MLP neurons of a small language model. Each row is named by its layer, matrix (down: output weights) and neuron, and shows model dimensions 128-255. Each number is 500 + 40 x the weight over its row's rms, rounded and kept within 0 to 999. Numbers have three digits each.
A block is one neuron, or neurons of one layer that tend to fire together. After each block is what it responds to, as a language model described it from the Wikipedia text at the highest values.

L5.down155:467495551502482495488535495565512511497453445496489569544487492466473479474550435515455642523495474571520565562501522472511472527434501552509499478473490461446485423513455482500591492473495538474468581526569468520552499438401474437557504505486504476422546482491554495480529459496502510496562494499463443492445469525517500479497462550446562520475510432490499533558552524547529511511418
L5.down851:543457534490457524519461428522418529480491503503511422447422487489521490536572488509562464544491501526544481525581568523505495527438535513591512571489449555525500580538528527502502589497540470530482511434468511399534533467527492465505433506486460477490531507530490458485503500519513493454466470505464506555489491525550512566478466496431584513461540427496482451453494471514492485537506
Description: Possessive apostrophe after names. Apostrophes right after a noun or name, mostly possessive 's (Iraq's, Weiss's, Men's), also contractions like don't; sometimes closing quotes or brackets.

L5.down145:508515462587498490532446504557485487540497586447466486423554515496563537473519538526477493583534533515490531490524472511436524544538499468494536517423527538450461524557463521465483493514453439504595494515440486475515503475513456476447502585496488499497534548495520518506489512525539479460528543534483513481418535529484527485524440448462512484509518503449503522523515530491574512434573
L5.down509:488527498432488475540525465513493491515505515544456517526547490499444558515589534458503494444401494501508531374536477437509496428515506500477472538474548529556422538506544582467490520542512536521501523422470490496506524463506532576509510463494514434469456500457520477482447526536515478511472521558544480533504492565492515572464521449533547540497463527444525498545561574479477460565389
Description: Paragraph-final punctuation. Periods (occasionally commas or word endings) that close the last sentence of a Wikipedia paragraph, just before a line break or section heading, as in "at Upton Park." or "in London.".

L6.down111:506446511542506447502478482501473512567539561474511468499531489493533488529567506529509567505441515506467485476504523535564511538513518452463429465491473576511499530483474440495517549459500526516494490442532490548492502563503541492452508442531427465507401638494473457508536501488492525553552502494425574454476482522551561557570488490497508449479524465520517402533537466550517492474489
L6.down415:480460527503428534531611499503507495488510533481457487446457495477549466470539601477494539511561455511486531483545594516497528540452473459505489509474472458481493382500494512560437541538532511550526572536490500533488499488501446464491482512469483505374526460498555508513543467450542425480513524557545493529394505485511470407474514487560551488463516469510544430546429477454456556516502
L6.down559:507454537493392533525490510513508472464512543534581443478478556514511497510430483509513499498438468591485497535476444467459500502517480430567502434496429459550542486423529508508422524435526475510494477500480452530497502468535519535487490475538488541460531522484519497511446508562477553578515536444539434553550505524480564509522525480497576529455455475516520484508481442523504479501537
L6.down726:500524522479477475499513505488490463511455502486539456459502503565498451533410507472525536507460533420451404506450586500441489508483470602555477437459550552518508516527482567469457549437473525433488527448449482491417504488524529536507479475499452517447475523538475547468490551501532469466515493507535461537459441538525481502527571508506517495587553485525437448508543545531520482447536
Description: Verb-expecting "to" / modals. Infinitive "to" and modal or auxiliary words (can, would, may, will, not) that set up an upcoming bare verb, as in "the first woman to walk", "had to present", "may be hindered".

L8.down152:444537492538482505509455488453564493546501466488513464516470510476468443453539550472448482541532502486542457469539469407458487470473509467520476497481484534494454392457473536574504521496537469527432526519530525467481456545500462510493483441459557512477514509444494485521524490541466407561531491511542501501550474508489524551491541593508572461493522495415508493530511416496538500418515
L8.down182:476453475443548524540529526456465534493525485542498529528482494477486537488508528579467575556456525539491483425482528449448498521570463515554535428506514497459522524507501519492480530490440405522464519499612586572499532466506601592458450495493485524504392499509485486460471466570565527503503475545545520507521519493443590562469514507542471518525466446578501462553456439525474459462529
L8.down533:472401451524523528461498500485465534470394528487515492546498500501542536538485511465525479493523576511451491434529543516471459538556538504554524442515517510465521516496496507580468463451484546534496512508462499491499395555474488531506490499474513455542459451474473509514578457455446525542565502501514529445546476493372551501565446473484509493520479554547479503452505492536475532524533
L8.down571:544489485497551462518559503487432534596479534476466520538519485490479458537519499490506446511434489462474494445510529497457467546485459432506542438479497566490577494541619496430365523515497523527488494523587561468481412608495520551483403542497553443500579509458505498520483495554439454534521565500444470529472507433538518496508544538473512444524449466490470554575521530481500495484554
L8.down644:492483570476465544499502492460531526453532500511484516451499514422502531540568453550428471496547543518450454454564487436510456523564506437482451475469477509442463468463562483488512492454568477549524499542546488530477561430483449486521507528502493507468566569534501525566484460562468501447483484479523531431465468463500539491361513547449510510495519473510491541445492560460496447497513
L8.down699:446492434513541457513528529504529493460442506509524545398528461478537528557517452464497550445454489492426540556492570474511466502545526521513536531572566489518487500524532538443545516529528438627463535466475508547498513531465468483515445425497497436526480454545538489532489485523467473547463458494553515527515424503585538584490456474467548543531518525455486615469515527548478471529426
L8.down985:509483474473558481531517621467490551586575519426449488555496511469477487539494464514515470432464433524521486542470548461485535500512492455519541472508526559523522453511518491452448519513476532552436494555562551571441450564454504484467486495520576531531500435415414506478477481452409444529456538471495526444518501494545511450559543534414493409491527471507476485530452523454545473497485
L8.down989:463457544477519529432477526525529487489569560456488470466508544493471419463537499518471429472468512554479547542476543480538500486481510572485534541493444468526414441585534498472542461479570501502503493470525399597480447486497526488517542538486439429455531476438545482474428487460452538571505530571482497529466476547517474467510470475507475512488508517432522484528472494505529475564453
Description: Number-internal separators. Decimal points, thousands commas, colons and degree or minute marks inside numbers, e.g. 661.53, 7,495, 5:31, also "approximately" before a figure.

L6.down256:493510520554449441446523527485485502510474436513538497459483500553556489497470394539535524479507462471538559583457532538470529500514546538474521427481543493473520438453509464498493477471470539513526446546514579490534520489503554443507540476562491455517569504520422486507534460456511475523549467539540536419593471489542461510560514492395570549404554403494529548453514508504536489507482
L6.down717:508489492490583535509474553475370485485474464443540506549487514505525539498478548549575458481529484487505560545444463556433517446472469472470551516542592510489565476488507484490436518524470568485493494494546595451465561454482521495476436537502555523453545528493500474552590467538493412555416499479405591459500488453478491470508549500548420509478500628522468541519522511477456455491439
L6.down722:543511552519553482479476426516447458526467519520470527481514522527492417525470547487475491477556442476561557502483562498469537551494502486535489498458500509520444445529454472512456531389447518490453472540561466471513526514526466544489495510460459565509519504458458497530493483443503496450492506406506427487473545531530503497577523534482408550524476467478506470503540536484443456520448
L6.down995:571477592506521523514483491447496552459458506490524465540518590504592440556400545530454583526545458508414449515504491528468531522493465529517502502536529496467475471515468529569467470497479555502472500506490521513474492467485482532457456508507485484412537546475519473452468515506483465540553485524505522491479476509516493514474483492475545529522473546410548496470499497499480574496492
Description: Mid-number digits and separators. Digits, commas and decimal points inside multi-digit numbers, mostly vote totals, populations and measurements in tables, e.g. 15'3',400, 3','195, 29'.'5.

L8.down26:478466407567408586541549526494479485444541540566502531546479536569436529504378510527530523450491496534475533580447493521532460486547431473460500563484475478536468467540488438505561444494470428512454596523488455530488473475599437440439490482477480423440463511571474480537455506487526481539516496502539461453481564475491414449528483497515518487522589449479457465486515517487483454524582
L8.down75:588506412415423497529474517486431440461519532483526482454498486485528422454528539492523583511427540471426534513470547520454523487553466543426532514441481416504528572436504510524453469565452515537507539528500460542513457485515450536509474520547414552388445599533546486517520539534530593545476525557499522444466544528523518483457519516463559410448527491521479471531516503515493531501464
L8.down636:498454499456534496474504480458497518486490513528580551444481507554536553523628519513481494506511486473521438430537484498559516517443466591475493578441434454575487525429532493455508521482469510557501517542439489465465528465542434540503500473514412566424484493511437480501504532511522458513500553518511487467537483456490472488525452498471419512519426546494551539509494549536502472558514
L8.down662:538475465513497504513476506469526528445499467537520536552416533429435494455532461537437427527536596492498494487574522571458476496483550524462446511428448475500537562565479571537496516549511547601477457447486457503528561487481496549501526435483483487537509566476501513440450441448461566524482454520438479472477495491599498517539528482568478534512464508442513438543460497459448506478454
L8.down695:547550436530417501478488505473554513516490488494504552489488525504543485461480461546558505552499515558447484458475481501459517524482503506501543536570520473527459508501564464517542541513407541504503485578418467479446482560516560499466458487520443533475482535542498474544544504494532518548540476495555547520451468484555520419497537438556500568494433505510474591549533555495569538504511
L8.down701:533465497454527478492481439462433477534468487565491458515470509494479471460515470499506521521517466520550494547595467492486452523523541453449527479502433525478520507483517505481520436470510474393446549488537520551626536512493460414512489457411463567470471548493539565509488449408464538527459490450522521532480510510512498460540527414540448505570500454547405545568415522556481500509524
L8.down840:469399490477590499534489481463505534487511521460487489530452513535432492480464604582442512499519516504509476541481514521428504588488517518466523529494575525529502516509490572517526481535456480468471499534525556528474537515506439517461519505533427464485543538563472551482518463442515467506458561547463521598509507504499534518539427461487531504502454514492413456565542535475461478510487
L8.down907:534494540476414564558477462468511497473506475443494502465479459491508556534451495506513564577466507512418487529482467474471494588468484507477526539508507519513531553422565485452468537456509546496493494454517423516470529341474539514451418490420453556416444509486516520529503521500481503449476465505470401539514449521525401505612470500490533432489520458470478534557524481615560578466542
Description: Subject end before verb. Final piece of a plural subject noun just before its verb (dogs were, historians consider, bases were), plus to, would, they, we before verbs.

L6.down217:503454499456545504448509446386458533510477524483553506448540516581563484535483544565482541471534474497569496508554513489525465515494493453522518484469458556496491495500414460462533547448448537527448435505406542489496465467513538502584534504477439477544507593553467442526509504501460529442490565482499462516551517558482466479527492515512511526489505530448492418542558495529487542515517
L6.down292:537523412468500506463490449547538477513497493449475477517403480468504478500520511506494480487483465458510518536530545459489513509522435463510471498494514456473438481568545507546539536522466497490496468513463521519504551593531465585510472555477566526614510472451560464540582476615511409528450519559464474469520479474520484427462508494439510591560566475552504519489534497548503492484528
L6.down418:532497545551499523543553525500521546521465472501481495546400472607536585440503471469520440492459489514450528559502573442508531525451578563531552502467512517497434530526483505483521563483583506426477402513460486545472447410456493469528536544481524443397518496528532501457559460496493518502465469513520468426511530554393520528490414525508436478495500541506565487513509488543585422460502
L6.down753:511502568532554460430522421546492473503502537532586498458474431563512563432557554561490482531578479491465452512500504452523560562491508491515482462490457488511481548494478470441540509495470516470585414508516473483475516522501517545484523547479513485506456505511491510506529493497509490440478540414485461469485456508504510495515520464493508467572488515429555454488443509535536526490533
Description: Word-completing final pieces. The final piece that completes a word, chiefly the possessive apostrophe before s (industry's, team's, world's), also suffixes like -ed, -ates, -ies and a year's last digit.

L6.down48:462538465444472495490462476459517434516510511495518475441507622517488499545559443519491578475500484633467480583512492469506495500486397487486551525477460553490516573542613498465462538491507492491502486545539468505550457447492473531519496541545495493545417439438541450496526476510514517444530491513468521540508470579509507486480468413521516506471434440569506480518596558514524475546512
L6.down287:522497524524566464473483540499432439492469454539490466451494531502532498456453503485536439496457502475554550551532507501497546464490541538553537530546497458466504503475455539487535453530493441447485524566499492517482540493530460554523542519490463458419504549510438488515570540492486527555490476462511513541507451514491452567454512540542459558401489541486517487587444441473459579486485
L6.down668:503535488499544482527580527503396519531513508520502431458513471504487459504468503542515488495521479536511482510463528480509545469548496487509544428493536466500466444454499600535487443481501491509495469537464557530522506448474527466410510532507490443542492486455444438531530487523461430440534507465494545528574435543501495414557549487468513524477494446466497572519468581495517620493554
L6.down979:594380537478517513460606501543527493540523523477485570520487542575480457510509494558489529421498427405516485509531506452463530491513495494433528528424461479563438492445545520489498519479514497522549546529516543530443456436425503523502584497439535519494573540524463474384498532491534465540516489468509589530451497528504542502605503449503466480492551434509509477447526500536521464496510
Description: Paragraph-final full stops. Full stops closing the last sentence of a Wikipedia paragraph, just before a blank line, as in "died on 9 December.", plus occasional "+" in "T+3".

L5.down129:523525432489476515467553490508475521479518486487534516532443544456519452546434491545528508519512524496524533560511468519469527464525471439464509533623495501532459515520452473531500491486507531499550468490473530542489468488467598455505494471518571509484541522427472496468540504475385548466518464501487525575500472464512484484500515443442470481448548513495512616396472517494528452549516
L5.down321:490542518507414456426524503503523456469495516480563541524491467524486462503486537494524501513522415433465557477518569502453555533442464439508489540568492516468562505481475547515480494464474484554520509487476524442521454490509479524553537495537497452494531494625537548474535473505584426565489463522450523420530481451497529486501478464494505470494529500526514452481464554523489501564441
Description: Plural noun endings. Plural suffix tokens ending a common noun, usually before of, and, or a verb, as in types, particles, issues, countries.

L8.down2:486529535493528511435537505457538466453584464558522474474510575532544530502557505564501447502436450471485505471544517471513496472526428491468497457481474483509438436548567438452448475441486429477492534485548426498433517508489561491497447516511501566502476502530528516500531420497579484490480458492485555518426547465553487479459510505520493488510592395539520495524509468501482484486475
L8.down21:438516408548478476425478506427486463531587499524554377531475483471541540519541479542507485580444497498490525576551453447528548551553482506521493504511553474523439520542475553489441379483506467486468455436449467500481502458489474526548485526462445473487502457565496588486534515512471542460514518522491511570535530468515465440509499498505548529484550483489482469495509448557590392520475
L8.down117:503494534473512541474560521499477527537475505497488550501516513477465500498522518487509531522502463581485457494509480518514525502456499459550494529436493479471497514529504483507475538486518509525540501555469467404454442464501473545582429563478567462385621523533518514496583458506476458506463546490484428554451541546480524509479516531528460501549471437511549591417506504509533502488492
L8.down216:480506507476515477430448548491494427525541580489489569453525520488430530507534515590462558498461499547470504499498512532447509569463514472455502569494488523572478447473470437453500520460438480501502505495410523500530478540509475449501549507450513454482484490570559428572508522520542484470529536551522455530487455495518511527539469506385509569469522566526484426517567461476504487484467
L8.down774:534498505492554558562457460446550517511527521471523469490470494534464467498575484489454461525522557471492461478477525503429504582470464546510465503466556513514514550532456503454517549527514441507384520535584521519446520509560476535459523550527448454460502478480573513427445480532573567478500503509529524483487469517501501525487474592496529498523505433472465544503492458497539482490483
L8.down810:517518493485515486482506516513345471513468514533529546522481499489520493515520481444537441497523478520473472571515451478534548525494563529456517532505434445492471500552454514501508495415525486479531561510526474562480464506541518468483537532461498457464521481513462523538496489512500496501474531499502592478574528524499517518475479527433488531501637409462560502490429500511513523484471
L8.down851:503465480472400499530535460488559500432543558463494545528544489483537473549527479517487461528506552520434506518522513487551536501485471569647467471529540511527523504492486466511478521487521512544468519443510444499505567512508564478504497483513493558514509461494489475469488532529563547514500491576502555488532511448528486471487518598483435526397469473441477592467560478472515458558553
L8.down1003:507442458510514516458422466517476540532555599559527577512426574497469451508441527512470519487545471584558549540411528431468567528437535481549464503530468494504486451515463438501481460462462515544487420447489539519471488529501539455497527461477534523507431528521486492561521439487549494484471499440488496491418471463488543521517466539454485445485541521511466510491521481524498495503558
Description: Mid-word continuation pieces. Word fragments in the middle or at the end of a word split into several pieces, such as theat-re, bel-ow and short-com-ings, plus possessive apostrophes and closing == heading marks.

L8.down281:519468563506417487514529585551492494508476546494571462483507494466524413498451484550532496475486522510484507453483550462549475501438526484471529446493540497468482470471501474528549484520551525471515486469438474456579514532505534510505569486528477472523496459496544543469440530496445498514445487565559507488443503456472442434520516522554475418518477511421450422486487426580397499489551
L8.down402:457478452477416482542479546499520509550482496526480469527534441572456432477505523496580485467523491484496482499459498472484543560535529535488479474540544409468429471496522479575522472461488497463511475517534527498619577443491531564517564467451516517524543565408483490432425534512534515487437545433460529473534491505498552524515520462524552486518498508510508530463579469480533552423476
L8.down485:519451477491448465503519483538525541532496517497491510545523550494416441502495475511554523486493538551463456461582504451566538488483506459488483486486459436501476558497470525454481509466576467505573501499520477500528447498529537487512485536485482463533576494423423482527464521491461488534510509434561478496532490476601535512499511495523400574543524503437545499464499598560454463488562
L8.down522:556521518473481533455496536537582522519522483560516554498432531541466453550443511542485462555535534602520473455537444439532538526483467443460514495543464503546472549561539501510532499482487464578450535490457491525555541461484484533476446485433545505463492560480504524478578478495470532496465448469565512515534470475436604542541518519556532519489494453526453529520447475503573517494463
L8.down536:478585489460527490463537542484448485466532559439500428433505537521516514488511552509483451485436465495572494554527481491499467452563497546490515501507489456548512549505535469522550488547538506439533541573500540487506465545478473544476493475466507502509447481516469473535509466485538523528517516477407466607531521504507492534526574486511492461463454572587457461482525525404506498496406
L8.down651:509504464498534500485524573498511496503457512488534486606475464536523490500515521569483536480501521502443426474538544487419479535473545406562506522474469480510503542571500510484513455495480491431501475452518509455551447452485445464515420548459515527528432472509509463501456409565431478519432430517464526485477499516527506466575462555561493508516553540558483517480518567546468505516519
L8.down771:524522505472430511504515490545426482508564516601491488454509487513495427480478559504516496513502512502433506503505435468501488477529496570411579477562479557415513585525544524566470535507540461445477462519474509518493483515492477575565563484481524495497490524523529523504477473457522460486487460424438483515464435535456486529435455527565496537494517498555507494473468518532496462459581
L8.down945:482519553514528532560525568542534492542471501572501511523520438482513534452564467472461462520529542518521446494505426587559502495390494511487466558543528494482515522520529508531568481511561541528466505541484557509491471500462489581484547469456498458578467487516451515539499499499469481510547444553540425506482569463511437495563509500549515489521446451462561488518488462452515543472555
Description: Paragraph-ending periods. Sentence-final periods (also )., ".) that close the last sentence of a paragraph, right before a blank line or section heading.